Part of a small language model's weights: 13 layers.
MLP neurons of a small language model. Each row is named by its layer, matrix (down: output weights) and neuron, and shows model dimensions 720-783. Each number is 200 + 20 x the weight over its row's rms, rounded and kept within 0 to 999.
Before each neuron's rows, "raises" lists the tokens whose logits its output raises most directly, leaving later layers aside.

raises: "ex", "art", "gin", "ay", "ling"
L10.down659,220,229,235,195,190,186,216,242,186,242,228,218,156,188,183,175,185,187,220,227,196,167,186,197,197,156,187,233,195,201,200,189,231,185,191,185,168,220,196,193,201,201,221,208,197,216,220,158,193,198,232,174,191,217,168,194,157,213,166,224,189,201,223,187

raises: "ote", "ot", "otes", "and", "anda"
L10.down915,182,153,193,179,183,187,218,187,225,208,196,211,197,194,198,165,150,202,180,192,196,213,214,235,172,211,208,209,207,246,200,203,179,202,201,158,223,195,216,188,193,180,201,195,194,174,206,188,173,243,213,227,192,186,206,240,169,223,190,199,211,189,206,181

raises: " held", " Festival", " ceremony", " at", " organized"
L10.down929,183,218,187,219,234,223,204,205,191,205,191,166,218,201,210,237,206,179,183,260,180,183,201,207,167,213,207,172,189,239,195,190,221,205,200,186,214,200,197,182,218,214,208,177,179,191,179,177,202,206,197,214,170,202,195,198,168,186,205,219,209,166,231,174

raises: "ings", "apt", "és", "ing", "ories"
L10.down1824,197,155,223,225,218,208,218,190,209,156,218,224,174,174,176,186,227,220,199,255,184,226,198,196,216,180,216,215,209,176,219,186,161,175,161,176,190,199,197,216,208,183,205,218,192,167,207,216,188,229,189,222,192,181,203,234,194,231,183,187,197,221,180,205

raises: " km", " mi", " m", " miles", " meters"
L10.down955,214,208,161,198,215,249,193,224,191,253,200,195,224,163,211,207,196,182,190,205,199,186,181,183,190,180,149,218,209,203,231,250,206,204,230,199,188,222,219,206,199,203,179,186,186,199,180,163,175,219,201,167,210,219,205,174,225,213,237,203,209,201,209,170

raises: "le", "les", "ire", "me", "ness"
L10.down935,203,189,216,159,227,205,171,181,208,189,200,188,193,221,184,195,187,189,213,215,212,214,211,230,176,207,209,206,219,191,158,195,212,175,219,197,170,158,222,204,207,191,202,228,162,213,199,232,177,196,200,177,198,197,217,210,191,210,186,199,203,200,205,192

raises: "00", "01", "04", "03", "02"
L10.down1863,212,183,237,166,223,88,206,202,171,200,211,175,184,196,217,173,176,174,214,185,156,220,192,199,179,185,171,193,184,189,169,200,221,220,185,190,206,225,218,197,181,186,204,200,194,186,190,196,234,204,196,206,200,201,212,179,203,222,192,208,197,192,208,195

raises: "23", "20", "22", "25", " them"
L10.down1479,198,209,188,175,199,141,197,214,219,178,216,236,168,188,226,199,190,233,218,206,196,255,210,194,207,163,184,199,224,204,199,223,212,195,186,197,231,195,197,214,192,211,163,182,178,183,196,234,237,209,187,178,187,232,179,194,223,191,188,235,229,184,192,234

raises: "aters", "at", "ater", " officers", "ition"
L10.down1590,215,200,202,196,196,171,191,195,161,186,198,201,179,183,195,218,181,221,231,180,174,196,252,212,179,195,237,178,191,192,209,163,167,188,128,186,210,225,192,202,173,219,197,222,195,196,192,177,195,195,187,164,193,219,181,198,214,184,167,185,211,180,229,223

raises: " making", " showing", " creating", " leaving", " giving"
L10.down344,204,187,223,172,193,238,179,230,160,211,210,199,195,190,209,179,183,209,211,191,190,200,206,208,196,206,197,198,222,187,206,200,200,209,175,183,206,189,165,242,200,225,229,220,199,234,189,182,239,208,197,189,235,197,199,145,210,211,209,184,221,192,181,169

raises: " des", " de", " en", " del", " do"
L10.down977,180,195,185,233,197,184,231,211,205,204,179,203,200,185,174,170,176,215,191,219,180,236,191,188,196,186,205,209,227,192,226,216,187,188,184,202,188,191,233,218,227,182,218,199,213,182,209,208,213,161,195,180,192,177,211,202,218,225,195,218,230,201,196,224

raises: "ac", "ec", "ep", "erc", "ax"
L10.down2085,185,208,203,209,197,192,222,187,216,192,209,178,217,213,208,208,215,194,188,233,208,137,204,206,185,187,227,188,236,203,206,237,183,211,218,201,181,223,180,211,192,151,224,236,214,220,185,164,209,221,202,202,224,200,168,158,185,182,159,192,205,171,207,214

raises: " ag", "ative", "atives", "igh", "hab"
L10.down2655,210,201,206,196,203,224,183,174,200,220,201,244,206,187,240,173,174,215,193,196,190,242,201,200,200,207,190,196,196,191,181,289,176,205,208,189,202,173,196,202,180,212,223,191,198,207,210,200,178,183,187,203,218,210,211,213,230,233,153,221,211,213,182,193